config.yaml
n_layer: 21
d_model: 224
n_head: 4
n_kv_head: 1
head_dim: 64
d_mlp: 448
vocab_size: 512
activation: "swiglu"
norm: "rmsnorm"
norm_place: "pre"
norm_eps: 1e-05
positions: "rope"
rope_base: 10000.0
rope_fraction: 1.0
qk_norm: true
attn_scale: 0.125
bias: "none"
tie_embeddings: false
parallel_block: false
init: "orth"
init_std_qkv: 0.0252
init_std_o: 0.0
init_std_up: 0.0252
init_std_down: 0.0
optimizer: "muon_variant"
lr: 0.00628
lr_mult_o: 1.32
beta1: 0.9
lr_head: 0.0075
warmup_steps: 36
schedule: "wsd"
decay_fraction: 0.876
decay_shape: "linear"
final_lr_fraction: 0.0
batch_tokens: 16384
seq_len: 256
doc_mask: false
train_tokens: 265300000
steps: 16193
dataset: "wikipedia_en"
MLP neurons of a small language model. Each row is named by its layer, matrix (gate and up: input weights) and neuron, and shows model dimensions 64-191. Each number is 200 + 30 x the weight over its row's rms, rounded and kept within 0 to 999. A neuron's up and down rows have the sign that makes its largest values positive.
Before each neuron's rows, "fires after" lists the tokens most often just before its 100 highest values on Wikipedia text that the model never trained on.

fires after: " f", " J", "f", "al", " ", "B"
L8.gate439,172,192,249,198,190,161,279,186,230,222,227,239,183,229,249,204,163,164,178,198,193,188,205,207,204,183,215,233,164,217,254,220,229,212,194,247,199,194,194,240,224,165,186,218,245,198,162,224,234,228,205,191,179,156,242,196,192,231,141,186,181,179,252,204,182,206,193,260,199,160,174,222,141,213,162,205,183,206,202,226,175,179,199,211,174,113,234,197,198,148,220,140,231,216,187,228,226,200,244,210,179,193,193,223,166,192,198,180,248,189,185,231,215,218,231,218,193,167,185,133,197,164,222,225,200,267,178,144
L8.up439,257,178,240,181,189,215,177,209,174,148,142,181,174,231,211,231,127,228,152,223,240,211,206,203,168,209,206,252,195,214,171,200,153,193,215,247,239,160,216,236,183,175,231,203,233,222,130,220,221,236,162,222,214,176,213,207,221,194,147,216,194,131,211,256,213,183,224,238,207,192,224,197,213,184,182,189,208,206,219,174,183,218,241,178,230,157,255,199,233,162,158,171,184,252,232,191,212,215,173,226,195,216,172,241,183,220,188,212,226,166,214,228,203,188,216,174,150,174,175,130,179,181,272,220,174,197,208,212

fires after: "c", " c", " C", " k", "k"
L13.gate10,148,174,184,171,182,216,246,175,192,177,228,198,250,199,201,222,208,225,200,211,205,179,158,199,205,157,154,153,209,189,190,255,244,157,192,219,209,153,165,256,198,210,214,214,176,219,185,207,185,211,204,183,190,116,195,233,237,177,132,174,205,225,212,227,190,162,202,231,171,224,148,228,217,197,206,170,183,223,146,219,193,161,205,179,200,170,161,199,140,199,207,165,242,209,146,182,222,170,201,219,202,170,165,238,199,251,194,219,264,202,210,262,241,203,214,179,174,155,220,168,201,195,167,207,198,198,231,231
L13.up10,152,207,237,229,215,218,192,186,187,278,206,247,229,251,203,242,199,124,215,168,185,223,172,159,146,200,239,223,177,251,209,186,204,219,191,227,217,174,227,217,142,166,254,218,217,178,238,203,239,177,240,188,200,227,185,187,202,199,206,187,194,232,197,232,203,199,154,209,200,167,214,235,246,190,277,164,169,176,202,261,218,247,168,195,197,219,138,184,191,221,185,235,206,188,174,237,194,155,175,215,215,244,206,157,223,216,198,237,176,257,163,175,200,221,169,166,154,218,220,202,241,206,237,163,202,165,184,205

fires after: "l", "it", "ou", "u", "f", " J"
L6.gate197,218,167,184,172,205,202,184,227,230,197,253,209,195,212,224,228,187,205,167,222,212,208,231,195,137,144,186,234,151,128,222,221,230,199,209,193,181,186,200,188,240,171,179,216,205,186,228,212,165,182,231,249,203,178,232,204,165,263,166,183,211,128,175,215,193,205,209,201,159,214,213,198,152,184,257,203,185,177,199,190,222,157,218,165,180,205,150,209,186,168,194,187,200,151,166,192,170,179,170,218,244,185,201,195,196,247,215,251,249,226,135,189,170,218,208,193,181,211,194,231,152,231,193,198,214,219,206,192
L6.up197,203,208,198,222,188,235,158,170,194,216,188,278,183,193,216,205,151,184,228,221,209,220,205,193,223,168,213,226,221,170,208,179,186,225,198,228,214,175,184,226,227,190,212,195,202,221,222,291,192,141,192,212,206,250,180,202,170,235,208,220,199,183,161,178,201,212,197,81,163,209,266,189,174,260,217,180,161,138,168,202,253,189,155,211,197,191,147,188,204,190,218,172,178,186,219,192,154,173,197,219,182,230,177,138,212,212,190,195,216,209,201,162,198,164,231,218,244,211,214,207,125,205,243,159,207,210,205,221

fires after: " f", " F", "F", "f", "t"
L4.gate325,206,218,231,216,203,208,201,210,155,178,248,213,252,191,165,175,156,161,257,205,217,143,210,182,164,172,203,208,154,182,190,178,199,196,213,245,173,219,207,201,189,209,173,128,169,222,178,208,150,211,188,202,203,189,204,179,213,239,208,199,177,142,209,191,175,140,193,247,222,161,211,235,209,210,243,194,198,238,190,196,167,187,218,251,219,151,150,189,162,197,219,190,172,257,212,215,246,245,213,230,168,241,201,196,220,182,194,194,137,174,209,215,228,246,207,229,185,231,193,206,202,205,194,164,194,170,239,226
L4.up325,231,127,176,198,215,171,168,203,230,197,227,197,175,211,211,210,173,200,155,259,175,196,162,209,172,218,205,248,137,176,188,206,149,212,241,206,214,115,166,206,208,196,254,190,202,162,177,152,186,196,213,223,216,208,198,231,232,205,203,215,220,193,167,201,219,274,266,174,156,229,175,195,161,196,181,211,178,185,276,195,187,194,158,169,204,216,220,181,217,129,210,169,184,216,226,205,195,170,215,200,214,203,192,197,200,212,171,211,270,168,198,226,175,204,192,240,121,244,194,153,233,178,221,188,268,189,206,174

fires after: "u", " be", " U", "A", "-", " A"
L14.gate23,193,212,186,185,161,196,143,154,178,192,158,173,202,183,162,197,185,216,201,196,210,213,236,167,213,188,223,199,184,193,215,177,193,174,277,216,214,206,209,240,254,222,153,195,170,191,163,225,192,184,160,208,193,236,178,223,235,172,242,211,115,240,174,209,218,205,192,231,234,212,229,175,220,227,195,186,188,179,175,216,237,150,142,253,202,192,224,179,197,194,274,206,195,146,269,241,207,245,213,194,238,232,193,226,224,191,199,232,196,194,202,187,187,218,194,178,232,174,163,211,218,126,208,199,233,198,165,238
L14.up23,187,180,190,270,194,149,127,216,193,189,213,302,215,144,168,199,194,217,177,230,213,184,215,203,251,204,179,169,225,269,220,215,185,175,231,207,192,217,205,171,241,186,185,186,165,231,208,191,194,224,199,182,226,169,239,204,217,252,169,265,229,173,201,235,176,183,206,248,206,196,270,197,223,202,168,206,235,211,156,169,168,164,261,199,215,200,257,228,202,195,199,208,215,150,199,208,201,216,169,231,209,170,169,137,202,163,220,183,200,230,182,200,229,267,194,191,162,220,139,199,174,172,171,185,187,218,222,202

fires after: "ire", " s", "or", "s", " wh", " re"
L11.gate44,192,213,199,188,174,150,253,136,258,218,195,189,222,283,166,192,186,213,224,188,193,188,215,182,176,199,236,169,216,197,201,220,199,191,238,221,216,197,204,225,222,205,228,232,145,199,134,243,189,201,174,186,190,154,233,180,240,190,253,231,205,220,184,215,179,176,236,190,197,159,236,230,221,206,231,227,236,197,204,173,165,198,165,189,234,148,191,167,218,190,193,219,210,183,219,239,163,244,195,160,171,177,198,222,157,223,160,235,215,192,182,210,124,184,220,199,215,201,219,258,250,190,270,187,144,188,152,191
L11.up44,189,206,197,198,200,195,177,189,177,166,139,195,209,236,160,230,195,171,203,182,216,203,219,190,231,183,203,256,255,231,227,207,205,213,206,214,206,250,183,186,222,273,175,192,177,198,180,203,124,236,220,180,292,238,217,238,193,171,256,199,149,166,242,221,161,221,179,211,188,246,245,231,205,211,220,193,195,161,200,230,181,223,199,205,164,195,202,187,187,204,163,254,144,236,275,221,187,207,235,180,183,154,171,147,236,211,232,192,217,211,211,159,233,229,232,167,196,152,217,178,210,200,235,157,230,224,218,199

fires after: " the", " a", " The", " f", "The", "a"
L14.gate163,253,234,223,162,155,190,200,225,175,173,209,189,225,198,194,171,193,165,168,195,181,191,232,173,172,211,201,225,238,233,214,258,169,188,164,214,201,252,235,213,165,213,260,171,218,193,171,164,173,200,232,239,184,192,212,163,226,210,200,183,154,172,214,199,207,232,192,219,163,172,179,217,153,183,164,295,197,235,206,175,139,213,210,190,202,226,255,141,179,209,220,205,200,229,203,180,239,200,218,156,220,209,151,234,204,164,212,193,203,203,226,225,233,215,225,183,208,219,185,200,186,199,224,219,239,203,208,128
L14.up163,173,241,217,202,144,194,225,224,166,177,187,171,203,240,199,186,165,216,216,281,205,222,201,205,172,189,197,233,182,241,167,183,176,163,248,235,144,229,204,182,183,190,161,156,189,227,240,194,234,196,227,216,233,203,243,189,200,180,162,251,233,162,179,168,181,228,236,248,240,209,231,123,145,209,165,203,247,150,113,231,161,219,203,264,190,242,235,163,176,196,191,149,219,217,192,199,167,240,218,205,181,238,182,170,196,186,153,259,181,161,238,202,251,268,183,186,177,149,238,185,174,205,161,184,153,183,217,177

fires after: "19", "an", "\n\n", "ist", "ab", "l"
L6.gate371,203,180,270,178,198,220,247,198,160,221,158,219,247,190,171,200,236,210,210,240,248,180,219,177,235,125,190,164,161,211,186,220,206,155,164,199,169,198,209,299,234,167,165,163,204,196,195,162,165,178,229,235,192,262,193,190,228,134,199,221,212,184,207,197,195,192,173,196,212,169,200,184,178,180,223,175,235,237,209,277,203,175,175,170,220,221,192,169,223,199,204,193,179,201,240,174,221,219,215,201,211,191,221,148,195,158,134,166,277,213,207,141,266,183,159,197,226,252,237,172,248,241,232,201,189,242,195,247
L6.up371,145,191,163,225,150,189,207,169,190,210,194,188,203,234,204,203,167,235,203,191,207,221,247,208,274,230,158,212,215,236,133,160,156,207,180,246,232,182,202,193,161,207,217,228,247,224,244,170,204,217,175,166,239,191,222,220,142,171,158,269,231,199,181,180,213,209,245,201,215,190,170,204,176,172,229,259,200,233,177,169,174,180,201,201,221,180,266,169,175,154,166,249,227,262,201,241,206,169,244,179,205,161,169,189,256,165,209,211,208,181,167,237,210,240,188,213,185,151,218,222,170,151,239,182,214,213,167,184

fires after: "u", " I", "it", " U", "p"
L7.gate249,249,193,204,161,165,209,193,193,149,179,203,228,202,214,152,159,174,244,136,191,224,190,217,188,220,196,226,213,182,159,158,196,203,184,228,220,186,207,184,262,218,220,223,216,208,172,247,217,185,188,204,197,186,199,188,166,221,219,177,141,189,234,204,240,211,162,192,207,221,189,211,158,203,158,206,154,188,210,206,188,177,174,198,171,211,164,215,184,207,247,161,238,112,213,232,199,211,216,155,119,260,214,205,208,271,167,182,175,236,190,194,183,187,155,137,217,209,185,215,198,200,196,186,197,198,180,191,208
L7.up249,211,193,183,223,250,185,168,177,163,215,215,205,235,148,211,180,205,178,154,176,201,172,208,212,146,204,196,164,175,174,258,185,243,175,223,243,264,205,243,210,135,211,185,257,203,163,234,210,230,218,193,198,213,225,195,249,182,213,152,221,207,210,209,219,174,181,173,224,163,198,262,155,229,216,227,253,246,169,241,193,165,135,209,208,212,182,173,187,230,225,193,170,227,222,205,182,226,213,188,167,252,144,178,164,154,144,164,210,232,215,172,230,168,201,178,204,214,162,180,218,177,229,217,192,160,192,204,241

fires after: "\n\n", "ed", "g", "an", "Q", "er"
L4.gate268,156,217,182,197,204,199,204,171,210,173,190,224,232,228,226,170,217,230,190,208,174,201,204,169,239,195,224,213,185,181,192,213,189,178,179,201,245,223,245,232,189,103,184,114,137,175,220,184,103,246,197,225,149,160,180,178,220,188,169,199,144,221,153,296,266,158,178,202,259,169,202,156,191,113,186,184,197,199,258,183,205,184,223,226,240,219,200,195,189,221,207,187,190,173,177,232,206,196,257,159,242,159,185,191,183,198,194,173,249,180,286,165,244,202,249,175,203,186,211,239,238,197,230,179,208,178,236,186
L4.up268,149,220,243,166,188,223,195,153,180,200,191,214,165,258,230,235,190,224,204,178,142,208,155,190,245,233,250,199,234,215,144,262,189,154,218,196,156,206,163,211,155,200,199,243,215,196,219,154,138,235,205,211,219,180,181,223,268,177,210,211,195,167,143,239,197,187,194,162,185,182,196,194,219,167,219,180,212,179,202,145,208,156,201,166,220,207,269,181,218,238,167,204,184,262,136,220,235,178,232,171,202,191,189,186,195,181,204,180,236,178,235,194,164,204,208,198,240,191,226,223,211,198,222,160,173,256,210,140

fires after: " the", "-", "ut", "The", " The"
L3.gate410,180,229,179,174,126,205,188,277,250,149,172,206,222,136,191,181,192,199,216,171,209,175,215,216,195,126,176,215,172,225,278,184,226,171,252,201,179,160,220,172,218,237,201,154,126,169,203,178,205,228,245,200,246,234,211,174,241,156,209,226,174,203,229,181,201,190,201,203,186,230,197,192,220,188,239,262,187,179,225,175,204,211,240,231,190,234,187,206,150,207,251,173,206,209,170,226,187,158,266,181,137,200,172,196,205,170,193,214,200,172,198,234,189,195,218,177,212,173,187,180,175,199,197,207,218,235,222,198
L3.up410,207,238,256,197,221,151,227,223,172,197,208,231,135,176,187,177,190,198,207,228,173,156,193,146,223,162,219,153,182,210,187,154,210,176,245,210,174,175,218,137,218,186,166,164,234,257,169,187,188,183,204,245,234,231,241,239,249,169,171,209,200,184,136,190,250,237,164,257,227,197,204,159,159,129,177,188,157,165,180,200,209,171,217,251,183,219,199,255,182,182,176,180,201,192,157,211,177,213,200,211,154,165,180,195,219,159,256,212,172,190,188,255,189,178,232,219,196,197,184,149,181,182,194,197,232,204,248,256

fires after: " C", " c", " st", " N", " re", " f"
L2.gate73,219,145,228,186,159,246,231,154,164,153,211,244,169,188,207,178,212,197,213,214,194,174,171,210,201,246,229,210,205,143,145,216,229,191,220,201,157,139,195,204,243,144,213,217,194,248,201,139,227,178,158,235,189,191,160,228,168,174,175,184,176,243,193,248,223,242,161,249,190,220,160,209,191,268,183,218,127,198,241,192,172,118,223,197,197,156,177,207,185,209,211,193,263,213,175,204,196,200,192,199,194,206,157,219,228,188,168,201,177,226,243,198,142,208,246,175,187,222,180,214,170,214,204,230,250,208,219,193
L2.up73,159,164,269,184,154,270,197,192,224,211,177,217,224,206,209,182,228,175,209,181,170,227,231,147,181,210,290,143,217,201,221,232,166,189,224,213,233,131,205,205,189,171,196,194,139,191,246,163,194,173,188,231,187,198,193,247,184,166,195,188,228,195,195,203,209,229,181,236,155,162,154,178,232,220,217,195,189,180,241,253,181,158,233,236,190,185,177,220,136,207,201,185,177,222,208,160,229,256,175,183,165,202,169,188,207,197,266,160,196,185,212,169,214,184,198,182,191,265,204,170,227,151,231,150,234,195,266,215